Weights of a small GPT-style language model, trained from scratch on English Wikipedia.
Size: 15 layers, width 192, 6 heads of 32, vocabulary 2048.
MLP neurons of a small language model. Each row is named by its layer, matrix (gate and up: input weights) and neuron, and shows model dimensions 0-191. Each number is 500 + 50 x the weight over its row's rms, rounded and kept within 0 to 999. Numbers have three digits each. A neuron's up and down rows have the sign that makes its largest values positive.
After each neuron's rows, "fires on" lists the tokens most often at its 100 highest values on Wikipedia text that the model never trained on.

L6.gate249:484491458477557500485538439489503493508553450487534474401449492572448516465554429522464423484554523470481574532555477454511527438620439489586456448493504500484465523563430557466492459378392420527533506507501537521488504460383478512537492505452538430468512465512514507459460440433430536419551509548486359450508459483464427447453560535513569569466476404604413524510488591444532528513575451566499594574542557507560463526490451436468437548518546522419506467435482557516499457500479399624556502459535468524456457525467533490541439471495582503546593521542529443434576473391526496514
L6.up249:534499557549549614522531486532505499474486466470561481564469506529604564363558475536388560413611469490526497411431488468487529431491587363533510601472402518448567426530422473498465526561471562529558526473480525521537510434560535436514587395498568461505541460543498424495506456409469575531523516493508449490612519465505536572481543552509401422533527422566512508499480537515410483498463503584459468544528556490532465471515469425507446519510479436567443577561435510500641498537540461544548502474465459499467424494515518498516537439521416497499482484458495490501535542579461495485
fires on: "re", "de", "c", "st", "ve"

L8.gate379:543531474512562549481430540492575582418521517423554563562587484596639550546550518476517536556511504467483502478576375544483505485545461547467509402469525499544593588547474512510432478428458448428550560541460561533528510529449387514499511518488490465504515514454544501527522528444564560529493493594616454509485483505539502522490519503576471554557486425366449542525490560523611489497510671402462494478459448484541421505552483485540472505549518569551516372479588527531476531454458466502544516544587466479514568469477509492508520511400552471471431495473449487498562472506562489465
L8.up379:541530512505543414469543470585528480564544588494459513551396611499487501478433428449474615483497533470402576446535392547515437533513428497436561455511451605566550457492426515515473559466477575542590454507432464595502486546511523496525461443458426496498555536546488519511524532497472474442498496454397540492549408464502566524543468498440428585490570523461564519498584535465573610456582569483574442553450452443462530481530494476495467421476508419515492584472582443458546446516518461501476558546520539413569449415503565437523525453529534513488438468490531511489481454567573428481
fires on: " 19", "s", " early", "om", "el"

L4.gate192:487507379583526436551489421463514449553449527504517513562487547626458539434508526457474436494483525488451493502529486545565484501549435479533556471478492471402479491410540517534439436486484503530537447551514513525512392537516455495579474480497542509535494543491529561450532410397483504477465488584370433481478565452539510456584522503485541439571460552537540534475519524454533465568521492462545573461530522507574525532523476447396428473506481493618447401510440475507496500569480565470435502499419550501445338535559506462545493494539513465626551475415571455494522516560558431362
L4.up192:472495501541461514447509459461537504431499335471548621552465489483465570456553492494478509511514485491435543509490536459543505484514483533507403467460426438433599454534620497528439411535524496441448435512479558565460521387474417470557537541503515575467498515487515535582477423471556487439438540577497496493474432525455432505502515534498483524407567588599474539433459494445460534533358393491413507494508470498595563427430541528497466538535501498510529500630494544468439512555454506469548512497547471509499559548495533533498536447447441551407551525471462492570501477520647494457
fires on: "an", "ri", "or", "air", "ed"

L8.gate78:489499523556513515495458480536489497500506482513387535477501513500429414555499564437546508570553415538524465278583541519584451454492448519603516536498471434519522478575507487559486393498561537463544552547467566623556405456499517604521486549592432543505516448488570497468442457475452505389471545531515489525518428493546478444478477501563516505530522601496482518531426524502510508494586383519518506475528530550473514503450471468492553518528484423477570461514443635537567484513494482506463499452461389537525462475525636496531453467507494551469580493506543505513572592519479431486
L8.up78:485491444499463555470525507628438405499461530528464516448496426518446508455465508445476447464423466470465470532499480534471481622498528476524512546496502450439552471524497642455518423421418484537480496549419522574429573430496542486479522637646505476433476462546446570497554480539461543555441479529464511386497444481466394464534475615521530535551431431469448562487515482524524504419546481494542480506463504449471478529459576460503591492506471500405484452518437483536532468459509485502508480540577477493504510498611482501525415528493564513592530544449490466595381483534470367484
fires on: "u", "i", "e", "di", "o"

L4.gate107:597501497588435551474551505540494561442448383376524506511523550522535555534530480498416503456567502510495484441469521493468526464488463531533455465540420474565512492615489540404443501511394496546558478511476548512487434576473526418448499508430451441505476573464504451504446477496586503563483543502525389478502471535398477553481403545567511488429480485438490447438569459588511535440472537562381543487505596508460520461518525551529499473458487499567601478432546636510497415446500520440492434558541542477487445449533432485493507477639484505553520562534506553498459495422434571556
L4.up107:496481599512499557391634469504496592570581457442531595455597609497493486491497402494418519471488517503502470542528505521575527546538484526608542427554505500429496495479497486441415467444469502548507495532472535503504533469545472413515463504443495510429559535478459456596555500429496430546502501488579463521567456645459490597605505529522517459508473388486596467498373579486588444490544475495583495536533544498455518453442504423476538462470543444552510510476520612480590480483521520401479470533472483460491468437501585493592526535545485530485533551512469528508453543433517481459
fires on: "th", "st", " third", " second", "d"

L3.gate38:520475563527450467487553426574562491488433505348465482464414517539512538480544467569404419520598567526552502537400485526524533456608490531474601518581485440504538484539424514520462512590436454517502445581500540519499580573521503423507484465543496490492569441470527508473495440449516358465538487504490421532513500485650559476444487497568530462452452473447481454459477515400526539434511489505477491540548579560551478525437466476519458441519488438457496522505550498496418420458498427483526433581502470540505397468510479494512471455526626531594513502423486488438534400564447544476
L3.up38:480549538477520447451489490437555457484421472479514452455444490557556557442523459615499533479489527519488486473370543454453568461537554498485608557477561468431526510578478482512455520494448462596554584526443530501577537538570491463496470477454511483539491484588578461512576448480506489520554538494518470477493521579541428498502488522548509415513460373568425518543513586464460524523480476453500385512488511575457480404460459441507396536448636405482447525449592555486602451527613442512560539475504579480501515467434470508635468508453558535462528484572539491509503445510546577474
fires on: "d", "st", "la", "de", "ke"

L6.gate229:500484541550564492515483430491495477554499447478505493461526424615420460478468512518520451464503455563504560580511646559503496486474458606528497515486581499461524521510529467511558420570499457548501544445535527543521514556539503478555476522666519448534525442507465431420460506497447416431468440487483457368497525450548511471532537494518571422559433459481572473499582449519427506532543491467470586565554514490520473514367475470400607513492456551575512499546467574488429510529493504477581478529430354483498573486553510490440554523500564465441481465476543511590559546564431450444
L6.up229:528493458465511474564463505447436497555596535554445450534501573549462517550603474424566482522524491529549431371540631531545492420551478480537466512529519502497453463519448535457418457439549501510518511583577379563512516485554511507504443567554513494436523524525562525415491522419456394453430469514488582582488422495448518434446473632517499565526483494529483559591459493494485535575575454565578509435528560457436502524467544553421489607504520499507496463555471494578567495506497481463573558510490461515508440535517408511510414416550572593577509426483529501554450451518506473496
fires on: "i", "u", "a", "op", "o", "ish"

L11.gate200:488511485541491603457576435624415497527551515544472493483517471497476453521492572522585492482463451554428525446525538554537530566483453512505518494515477463527475557559409510485488505461605550582511551467482604594529467499510501506536534512495581501530489429439519570451590409470452446516486459427534454541494477403573468479539550486442497560460550593439475603508534501409523632496569539450505523453463419526403479528431552465444512536482575525541524486505471420547551538517422523457525470537507410496509538504653462533463519524502563558481498492540477416527563434458366459557
L11.up200:453525416482476490457479454570463448472448507500555460607479492518517499563560572476489543567529519536460479557483535489576398571577492475455465524489546527539429541503494593574563505442596582530494473487531377545560444496529566557519519516482458561449509488492557516432468413535442516582396499458470516539494473406555504416425520548530429536671583511545512519427513543589497547454615471500569477517468546483467522586483518431432586536589436531530559508558470561494435452545540478402489490473550523502418500465538455430481490485543512477453518514487483576473529545440429524460
fires on: "i", "di", "u", "o", "e"

L6.gate242:472461456543562512606511436516557485574481513558490465508514441406434485533475425503599449577477627528546480413611467604430435466557430490446456508442486449502458573423416483407546491532460509537527492500432599536489529510526422425558442458513443514408461484533481536444467436512446475505416518549602457483514540516482497459457511494563453534524571516558551527553510544475579503472519484510508567473440477557574493532478466564535474613433483543511625553582450489482491509443550463541613568597447482563528460517516496483467473494498545561536523567486512538569475491469427467551
L6.up242:514472526600549473480514532561504437391528449529438541417342456418562494511475478501478448477485566504505548512425432429477521538570518479527481478426413526485499590568465531515532517476519439534419513457518519550498523510562454554528475433517475380515443566485576576487497422531519464512501397540629458554449457557459495515462487414564519536534577444531501583523472536441496454453490456486543436535434504483514526488579499448536492531533504469536556390417500496435528446400602468468519512519539415510591441502411506523571507517457422419578422516559428503545476513444498517514
fires on: "y", " of", " other", "mon", "ous", "ome"

L8.gate371:501478489496439503445540514526537483527498580476492495502497496485610345558518578504510506549496487625494504488490538436554506524501521366448504548470458473483549558582533532528537523459495525420495436576568591499567540587500456481493560411527614472479545483469429499511483412559512473498608394508482448499498467545617502567480496510476402481469443528423485546526506437361619405502522552415463574486479453482509543464476488476571579595538503523518518447490433522561473502514455450467501497463436393478484447566501549424444515536438554437501472536489488509430529526440504544498
L8.up371:499482553458581502456494502583540610509536507434450596414450513495458483549522444350470615547572442495564486546522571412539479500508472524464489538443516535449477540472433482486479534491516437524450489500543543562556615437495506496501455436477576500610411540512511577484518586468444454476404599547520484477585512581507572462417550570506468448519462542515472528648431497462482517537518579489555598517518400547549568404518585513440496515520464566549530542457479532497606491510567495482503579494580497440503483508461529555498488467486512475506583466447505529523543485476543464520
fires on: "it", "am", "ur", "ir", "il"

L12.gate23:476467554501513561417418451434507480570548469573460460450511488417478552506572470496487569512458463495528632560461519473516466469434475541387563497533457452510465518587520496502534541480572550553520465455529512549539574447623499534418446542530483414515482455476579590535527447479460569511584549585518442496441387563452534363492559471477525517508441484513547455558461509451572471447484454488569494405490543508470477462519546442428494415528583522479477486459556457542529435504489586574562447524461569524521548550459454502396503531465595489522505471514485467504521628563533440436
L12.up23:530526595516557497489485524496492464510540531509497527513562602523513504577615451562549521481547450532457514475524526567549492496423403496495540480483479530602450471524432471529430575553541488500497479430471495469513475508467570536430528503515561504646547468518537498452498515547430523468475466511507477586417493444509519429528531482494533450485570492503498529516460593534604495341496519582452549578491567460500503520556487528390467509534576475548564510553522458450515553609521564451530449468525478540641445495529444512534459531584544390514591419551504484501647510528395487463
fires on: "man", " Man", " Ba", "on", "in"

L3.gate233:490452398487500552538476475572556463488455471468491495506549528476477504476505418512463632505459519533495409519541421478434491428439422577576514443456406474604570491581590412467460502449545474480560560521484456537537566471580546500540491526514531528495465534448530483501511438459566561489389540477469410491475515510473452434584632482482398511493514485548548464426518549509524433585557494515518497576570455467531487500521469510429426474399486461444498585509497535506537474586525529519484497498523474493449549509553576483392499483588541579507513364442560590575449477565465459496
L3.up233:448513491485420498416476523427412533513436442532436425435508518436398397475436439470536556537527490473519499519514493472531448464500470576474553512475598527600409461478396451502619436456448470491497474539503497516602484533488410510566463409505479393531477459519567555509476451442478429489448474547498513497497458591439530512497569437460522544622415448470520409521439516430524481610466416486525472524483530543405443486446472503497439494584564444521412510560554540535472500472542534440505519490491553420570496443454453594467550583547520538486547462481542465505502524536536581486
fires on: "ist", "k", "s", "n", ":", "y"

L8.gate176:409492547494507478410449443503507538465483509504486443516476511438528502518409502435537514566439551500500551474569442475465476452482429528457481519541535499498335568534429439488453490483500508541443439512423609571516560479599479461431430464438483505455485540429501423478432529471538510590471518524519434542490470524520549450499572498530517543361469461430502419557487513529528568552506531480481520553456516368550460550444492499549504560507450578459531516485481508554491583396565590484587528607614490449530495510544536411504465593514616473572437466517449473514583470455497528476
L8.up176:447536543501476540549485428557427525406440421549428465435450523629501455431449512367404387487483588422528404452476492428475394518495447490513472481515461529476511399549424491549465539572432428475506465559422437472478566533421496532453398521393553436474435447477569486430482426442558436510548414528577470448502418484516584526499489487497518561505479555523506563463476497452463454494503501529447440527449521503442493529445402467466492420480521537563529578453529450505529520505520494500487566481497417506521514494456470497435460467533521423485438537534494550550515404517466485559
fires on: " of", "s", "er", "x", "ach", "y"

L3.gate375:527518566468488502556389463542520448509495497512537576459498470526488526481505506417467507519583475534498532540453521489516596545518466463475448478537540509548479496537541490484516475513492597465509474609558374566511509496435427542504518539439586447441474423504448532509400549428425527475509415534506509445454561492423425374602578499479547441450572509515521411502429525459501467548533377459511615558497473521449481449529541512393428535526532484512452495579548539461503483451399504503470549410562506537585424535485464552481580524548532494483557472598536392552470501451468457408
L3.up375:483486577546567464665458545469473439520544528609426468558437602527559507534522605530552471562564477523468488490515625573526548472495472525442477546545480487428520515553491580499470488497472529465452488542511466470474478409457508373488515527601533583430547428534506496541535505565459503460508447557539509460509550609485433509433456457501498504525483613435507567571660419470511476413455456510563573537469485527450544411511563407510468589511526453525505544457563494558519518562477529486470511496488554550497544532516542503588514451527526489504530459478487543489556535448406485425
fires on: "f", "lic", "s", "tic", "it", "ent"

L3.gate318:398472504478509424493528367490456533490470433461494542563486505538591478553434513538492539574424547543472523435526448447553550438514394442495656575452471515492535527544523523484521538495508514526501525574432477475502515485500533499537479508457476442491590540459448465477433485522492532481519421622480527491454472498464389428457555534519465503476537458615496491587523520535447593508458491558518489516587413466505434526460490482504434512491606389455522536478498488569609539516542514447626557560445597499520502473454440437448507465589546506485507595594595514530470525524448547487
L3.up318:476521491532513539449515489516443599481494407581459547470578461451456479539526513429593425507529454548443547496516517502454517461475481530490394593429521460510489427553529488437485567560506535447546507545509560588494473541517483527516593528483545498525599416441527469430518511528442505430505506463473536551589511453407628505437447512550442589384504527538524371466517525503549532489580496482551561477520487479445460566501424521598508491481445570470535560505538474498570554500394501562561479443569445561503577484478458470608498421584497561482426533491578524431482510482468416557
fires on: "y", "t", "ment", "art", "w", "hi"

L11.gate340:477488454540458491435471495433535586578524520484437437465556446470542504538552502510506402516501529529484464415541413496448517549595508553530523547554474459557465491444517466572430444535472518553490545567475513511513527506521456493506462436469363545442463431534506488431493520455443587528440471503562508495508462437530567503501530511511580545625509500458516493539487670508602477432478525514441516517452502393500449526507543575480469396555521489508609507499521418600460546538503453531391478482422450465567596527494548511519508518431520419447388461401623503524528474513505556504
L11.up340:448516490430572543544464486530462651474480414543435438474510494474528487507508546473525531476522509471481487515508494508479521536545571571502578530520574538533472539472554536609501476538459413580445572544468476477589463502449414472458459435539457480499423434524601426457442422543421507523492454531568527404382414492464487481474533465510558543523477584524489585540528547356524515500565434531426569522466490448526546473518576600480431513471496488475619564592477416527483453532504471463443533514519537451567501443498509561541571467452555461476460540367527478469551478484487551440
fires on: " of", "th", " Th", ":", "L", "mb"

L3.gate368:516556542401520427525514418503549460537459436541419461530447445556470534465424543585458458523537506548464482563406422557473551536553431420477548492467462454454535462501510520514526498416429469463547502527420457560523441485525474572493504481550547492495541496453605495518433464546474527487432565540357462492472563518472477483520528520536501416475537468486470491536408558509496508553467506414549441664568488507467478405520466467555494473558542500445505550507524536501511470451575404523599521534523469392482433490520546454523489495486536535504363506569518422555436636555410522476
L3.up368:501530577548482552452453482504550573469368491487492514553519571494532498496542570465480536474413532498487515429431515431400471491530485437505504547503538576412517574573498522443429593599490396494516586523476558495476555532433596506458634454450497495558501399526459447458501389549484486459555527473496524544503399425513465497432447514501536484467427616552461462545485527460515509407473506550389523457458490563478454402494523450499514487523599528547489641452462467459596469490446482492463546534491489494499569546374473473534549499507502545525487520531568545522443506464439469500
fires on: "y", "w", "er", "en", "c", "z"

L3.gate319:629466469481552473464540469541501459480470513510468501519524471486500486515446581538504393407508543558510560424491462526523535488495434465546432573472565523515489521436576437484461391449473563487486509571501513478526519479483459511449583472414578368558426584526490506587586456462539540591528494501493443539520423518453544576469527551522493417520625498484558513432530539423525423583568550484465464517509513505564575408491438501546561433491580487559481485462534408532535518558563449433597496544441578565498484526542393511430537550388458467476496507499519429462473495540516555481
L3.up319:415558449438497444525522489356464521503532475486535497471491472475563546471428612539501488519607536518462498404431530522504534387508430529515546561472445502521476438476508430531537420519440582463573532519507507540502406528514537484522534498521426445555430400479391555587531582461537459443480541524436489473564468522484451494457528474472493464497503577448498486483490446525534558516577547553490528428517537511564537416527470498531391475537567617509390438531450557442573499566491527570571533564472528559532512446466426483489574415445478524432456432494488542478638478504551483530
fires on: "s", "d", "al", "il"

L6.gate76:479458451584427479439424485510528508461528496517421522498588565476486520543461546529396473517486538546481555494512495543514549520546491591574473534533472487496494514493466510494593428381538562437442507489422487458489584513510421440497527476400487488452472483507436559500511536431548518440547516507565422487400475481504465530457496455547482522403477559466499449444450549481588416552522523516552535561487474500547477537394540531497393376604616522606637471486513536507542469434471516445453540489483507470480584479465433503546505567544591423559474542424540446527486471419417490431
L6.up76:485432463488474537489393564526567585494478467451570432472439453512492394482389542493440567437424529527508472577514580485589476527488494520497491462523558511593498505516500558563518474485509368489438514505503545459522491532411417540532464466474523437540432489513532524458487578592493502541561371557576519486477411444518558516514479382471596510521456490528556458433544464525535602537453471540536455463455529561522526462515572421480541459537564469605611436493522617555415517418529510506495554449462519461531531561475432494553536502480447510531480394557484560474444516534521519481
fires on: " Th", " h", "th"

L9.gate23:478464531486522615469502524520506503527482554472465620518534574481507451533448433555481429570577531508549473550472473490466539533492524424439493499475518436561532479449464409505551461470581471414568524458466445481553554467413342502475452412506541479582458477437438550566510501483525518475493501476533488522393551429482523534532489372442451482512551510554523487435580539390647598516520491506475455532454530495504422413574517546518423520567547501409559479494531509482552548415460422528531476486466522489459479491513539452553552601472461541588438421473558498423540525546538505535
L9.up23:494571591506536513509589452583548410425532539509515481512488485562475441525515521410464547624482579446548544410519448491426439431495501447518615475486560515482461500448431488444347470551543499480472512535378490468470530521472498557449555495511452589482462588430404531502490522423521453481590535418565561529614531530469531471514509517546444578475537572508423538476513526532549509503488511485471534469507552496452539515575486471473514553612424397527522539430507507451497456487438447599441478540522406465513492466458513485470551528421404562490456503523449534406484451516461486507
fires on: "ing", "s", " are", " 19", " 2", " many"

L3.gate247:591448596543517540443497515506567557455475449424538574418456514509526466500517535466485465577556479541560395493406441475503512478462471424451502458438493457496488516615524461531504522483495482560480549486512540489524552532549514405512577462482524418509517511528546476462593445591538438382573414535473468493520606523557459508535507461587534448456459557410427536365500579447548486512477557536373532439516465446527533501444533428499442516542468511516574506447492539494521517471457445480456434564489482415511586443388550429546476445477591488546481448503490409443481509489416533512
L3.up247:426498510498491488496526547479449555493460409464396511538551509532597507480426482405488579396617613535465495476513524489575476494496528530438501397485577515517564434483420547588488537477515393480545482513560498441466483487554489492520534472525490471494513447466571442516550430574554577492456519472505548451524522521441554484488430453580546471540481474489419455573531496492533532390472509522425578520454520491550514515466491529460451513511544397446526472501503489543424584496550547503643630441442599477526534475456450486598485484449482528559499546495546479508512519589404598581
fires on: "y", "d", "t", "ke"

L5.gate370:511529533537439576568501431478562498565489512459490577470467600554460414610556469511558460557607488544529485417500577476478491457484452422509541503452512444447571434527393537505517512467490577434626442486598474436529417524524526423519467548449604363512527442462460473454528460554514445491596449532420565431434540429462449431456558514543479476537579500474547557426541508493568503453515522501459502514527491537508469517503518476497490494479491523601566473527443496463508592587558481425567391435521567478552457476509486468496558439508505470517588524495540503490526448478401492535
L5.up370:500539584548544434484547490481434601460479515481586477531471513540483493564571470510602501554522408571582488466482580463428545513441418568549534611470488498446512576525490549411480465471494527502514450474564444437536486510579548469554482565502492525485489442547566443594493510547553542455504552550515475474489566504485450458518390577560499454499481548478586552496598495477471526416505500523575519475565603462464404449539480458419512515437468509517528551438566460496500459528545430467450463500414455571544464596510466471470474430508513523421650551471493419433569391536501482493
fires on: "ic", "ba", "it", "f", "leg", "ter"

L3.gate120:468495450558501574513480446465518378512483470514421531454495461483376539463418521553516501481529539576449468464498521538523489509524449490515548428357435464550473513549560453456454498449451568530537497473514454424457439449592466486514602535496551526412522467442515519466429410565517572528500448408493443511453482531597539486532577501433455429531522488567504498519449485578526474550582468509463485547487495580463533386500466589498520462426457495477513462557536497633527488451474422456545457362471449469508416536437535506498618469500490518461461492418525502577576520551586522464
L3.up120:449488569503510582574442507497447613450529575481525602485548549532510547568581513533538564429568468435505493564576547543491460423568451491504488509541477565476517353503502492483447501470419470413460481494518460522551480518425501461539453518511603489486501415494472516515519479474487481510454581532539500524496491526570499478517429517526491502489519451494526496631503576560503514544474520497541445577535479472420464498450497474577407445428443485456518434494546513419494467508478473562528477459689571483438487517611452512509453550487528538415494675478560462535568444476455421470
fires on: "ed", "te", "to", "as", "ia", "a"

L8.gate330:555513560429538471483410470566501521541468457541482566466508474481407487483477437511522409517486549505502539392510568579446431514554476462451478479419558514540461362461558391503456419442558474489466423558485519432464451450565417507572541520499495567458490479494483445532529513514478428477457518497404599525541525546554438444515562485517544536608560515568526492504466523639520514592484528514480475487481491552435507476505434536493478580484504535447465547411490460520534541494542529559358496419492501455550415521526523545466559565537517511470492443501528444623492483624547465407
L8.up330:516508432542530509507480511528471342528446523579487487392462458403457456424537510515452431474569600440566434532462534565506436458530526471498565497516576557483547474457414537582489508522461491561579450501517493475545500503526452407586463569421466439469509514469480491550490547563569427550432556507556475613493543517538540443442532490466537548573497413438470457513570496477477385540557498488505459556526463509492600466507527510388494448436449464440537461567439553527441471525451470508536508573569522453431506542515465534482456577519477544469530453482516485539667441567482558479
fires on: "s", "as", "et", "art", "te"

L3.gate184:583538594570503541509475480531525570471472414529432563456461490462426444537538510548532469568555496458578462479495487495480476490492403528404493412504602421484503535399532534500455549472464461626453477573483490388481451541496389442490508408570505556556531506506464392531486518540499462516555498528598527485546501559475481518493578478541439557594505464465573555475500496477456446512523506494514416572477489573446453477456466416484507484498490557431574468468504582538560577430441526457531479512530403508558436593478517508465608571457542504576493499442533506426553515474413561426
L3.up184:472527585496526487448495488461497508429409522541522526461428405487485509506420595493572422531480522490474460474505499524516493485425437529520485567483434623457530506441510512562489533597547534532560497478463536533579552501469540481583504445498487473514487533547493538465458442526492444433493481457468493604552540506486525413508561476468415550507423532451527562399594548435574446586551367522513492485508542498545540410526478481425448491456481530504522636401548525392497592544421552421437556423556454458508446484487494514498566493580506561564472462567553471523511424561535417563
fires on: "s", " of", "ia", "ro", "i", "y"

L5.gate114:508424536490500601481465446495463572465554416596531464420502494554421409575461448428431513492510489562451548540554512397501452481503441493574505547457552493467575467476484540447516446445517530507533450526497407538465534532548513558569545602411494486493553444514439588505541442502483400472504544528534551506454598564528568441513488489419482525529559407489525516473354590503550479499451434464607531604493506512549505480456440392448511361521557443521431497599463464478516522465483466528496527466409482522474451608488548471472478475554516532476503483563493443445507520516545520466
L5.up114:425515481468459558498524535497488509559613479509453566432498516534422452501409584530463474518537514458503492436605450504478484477503529510574587395477498555656565454399461505551502466505497447576563540430533482488525430490542512522625530537574437438526566477454577611504563435470582413447519508462520521548472441529429505367562526462548488479604505465473518489483509408509517426526485501428535526493474589482467483555573547561390447509573525519419523456493449480476470495570520573465461464509504534563511490482584550498494484517555496489540577509453518512515615523568516507507
fires on: "in", "ch", "on", "ing", "ine"

L6.gate122:450479464528556520528437487426489469535435533555504559533448489572397488424500574528497502472352558529410415495496485489566504528475510565481559540472577484467476514521572477353527496473467511558512457447451547477529470494551476538564431464467467569455485521469441452506480417558373424502593526465495383522561586541636504466579516523562493427523506429493555431469560507454511503492504554541504515565488580417552431431534466478464481453498522517492469459482466444528569523512492468502509548555472503434421478568493468446482510410429536485600482594508583446442487497570568566505
L6.up122:576420589477570492480412465523537524434566507587503540481478380517487514536464448462403541507492467522445566453454477408459570472413482498501488514495474529409481592496497475461442444430561514461516457560564525504398449451469572574437485524497459617458436516513524533480431517475531486404434562560483506488465584388437496445504534540627521529515437468595502568509511461453566456421513554525451524496458480510476531599541554451472538494453454570548530565588467419484530546532408557529501505511492434560544528543474423408443503548503507561517522449553485531523544525404506455489
fires on: "ol", "u", "or", "ide", "an", "er"

L4.gate306:447458537603502542489543471448452391477522504489478455443510457495534565488547491561566381541447393587437501490525486460445459459474467459508556496459460423488546533423496555473461473445511521471525505502429450513545442511456540469558458484575513490442519460425549520558498436517408475466537563586505507394476465462564499585561506470534478519446558485466556530552610617508491514424551509483475449536448449476481608574484420464427515453567517510468534474569461460488500459531560509547553449479530489490465378465531549506408680489513521522412578572535475497508523479501562397506
L4.up306:376480523511541557481472503413577556529496530484455408562529512491567492475435653480570442623585445533473492453357491587492461416576468516530579614486452416485478456497454523484518472538504548502529486550581513521527408522530420543429543488463479406573458548519452581496579552496438520446518499513410529553472434494425430464560493491533461526460544543485459474495546526448535439486539515529503535416459530590502443510487550498444490524462531538488526516459521560416563488480502503468465506545433591504534413500482408503492490516591545481503557468595449589431480515446506505484
fires on: "s", " Roman", "ur", "al", "u", "p"

L11.gate275:512524581492472530530485577519455580524464494418457514510566590439436451519557455549502539514470448508468534538520488572539523577535457446500550563612669442524428588465537478551451511472421489536437460593509424509585520519493419515494459418473421472590467431462470442520512445534482493529449521614530489458512435460498539582440571464508488492566485568429558547530503552388497534466502556583509498578447392556541510518540548486449425466541472491510519433557482480490471461520492373492563477558527539411505457496474477542484548507417480521498511542442553456463548468396461517431
L11.up275:444542533543451510501448630482463548494531531477486532551575517473488429526465485579510499578524430578516471398540500614521543487527478422483448498494570436484401519504576475562438456454501609462371457516562548460428474551472378532467502470599494453582501432486478449485474477453512439594501465542533571484542458449496540568460580478543501464496497617500499515492536528528445475432486512533483455472536565442423462405451524500463548519496489555581515479542487511618455490547483463421460506535554491474529522517536532523586588519332479553491441548452523442505426474453506466457
fires on: " of", ",", " that", " to", ":"

L9.gate95:491509502423503563448471478452630551536471484582439530440469570503534429514486523587477470509449554618434560439426496550512543571506438507500563563408499544551518555546488490488492476419434525460445403604525494473479494535480571580466495445460537539556524487493507557538522517549433543388558559480433551477609419509527504462494528574489560502528477577544554522475476569529497380444483480452523464557584489502435520437515488467432486471527614618427529504480404439521566447437569524485504527535539455557491459428448487515484542516388470472457542477552475514438480445480444449547
L9.up95:537466506517539595453493503491488520428570499512509487480502498497479504428539434504562447486608476535556514556458565457500475499545567488516499444454426436524489567522544522503499507449599527496527527427584531518472437400529505443558558464397571476515511530545460510404551506422525544551408534451516448508567494570478555461445512416483569426560485590546419534557519544508401474472474515416457531514525437427487591539515558489505392527589505525515476489487458470445531423398547575522605566432487527434594525547471550564584525403423477497474529631495492564543486547545463473484
fires on: "ur", ",", " la", "et", "am"

L6.gate184:423485366513499535565396452474526461521487416464421562460508555464498448530451522486471472527506489423545545458508507508530513468543495474483454514418517470504461636468454475523533481515495493589533467528469436528555499515527499480585535566493440480569586563431508557473461492473489510617491578567512572397449578585473436465407513432561496568529519539529488520426433507505469513495618416516458440507520540516586380472431501451466419558490491506528489548514493512559519517585509511572519523515492493452525494561549562480395523373559472551591515423428559544451513581483500509405
L6.up184:474553525529463470550455508528482486505365479507502409449448427489543473472548530457498482471483458454370482519471597453459472491539524534586517474563439458517511492410490456567526507459357526556459451503446511524505532547461507404592438519500457528456422404546575508492492474571528415469384447485576547581490380467509536500446484465534489545535520525448520519476504662501485587494563387490550425501526523482517496454519543506459535536520572433533470514515512557474545469583455472412605494538556520577429462471534472439527475449538393539477454491420545560524453493464549522485
fires on: "ro", "s", "ical", " record", " Record", "y"

L11.gate163:441531462528440500486520473479536494535482497487466463495582539526523456521549453515610556517556393531579448506490486473500454434604506429445562571523489473584518538613521477516563418621496517503416488522503495534392505483462428516433573450502523482533496493506599508484520492405356532578564500462545506523534467503484437465522608470461446496448616450489436550501496424526519483521386448581487501552515450506488467493521538496490512467573443464540527489472363518529553456474484473542395494461471503603577575589528478438514544454433492450556486501451548553559460571521454477420
L11.up163:596519548474457454546507549563531541405608524483504485466540401440498498511542497551501467476474523419547484503479560447552517490463553540605463521426504606565491482465568417415442432511472427394487470537489449495500442589442503571525517553462584585495488480456423467508590589430565560527464476504586470519574438576547518547549457525586520508446526441467550517522539414578502622462539527480497462481528518411473526520520534512563516515436540531477467496423430448529626485514460501493486538361510482515477499462484592562555572498462559488453495426536555515569523526552475485488
fires on: " d", " as", "n", "ish", "s"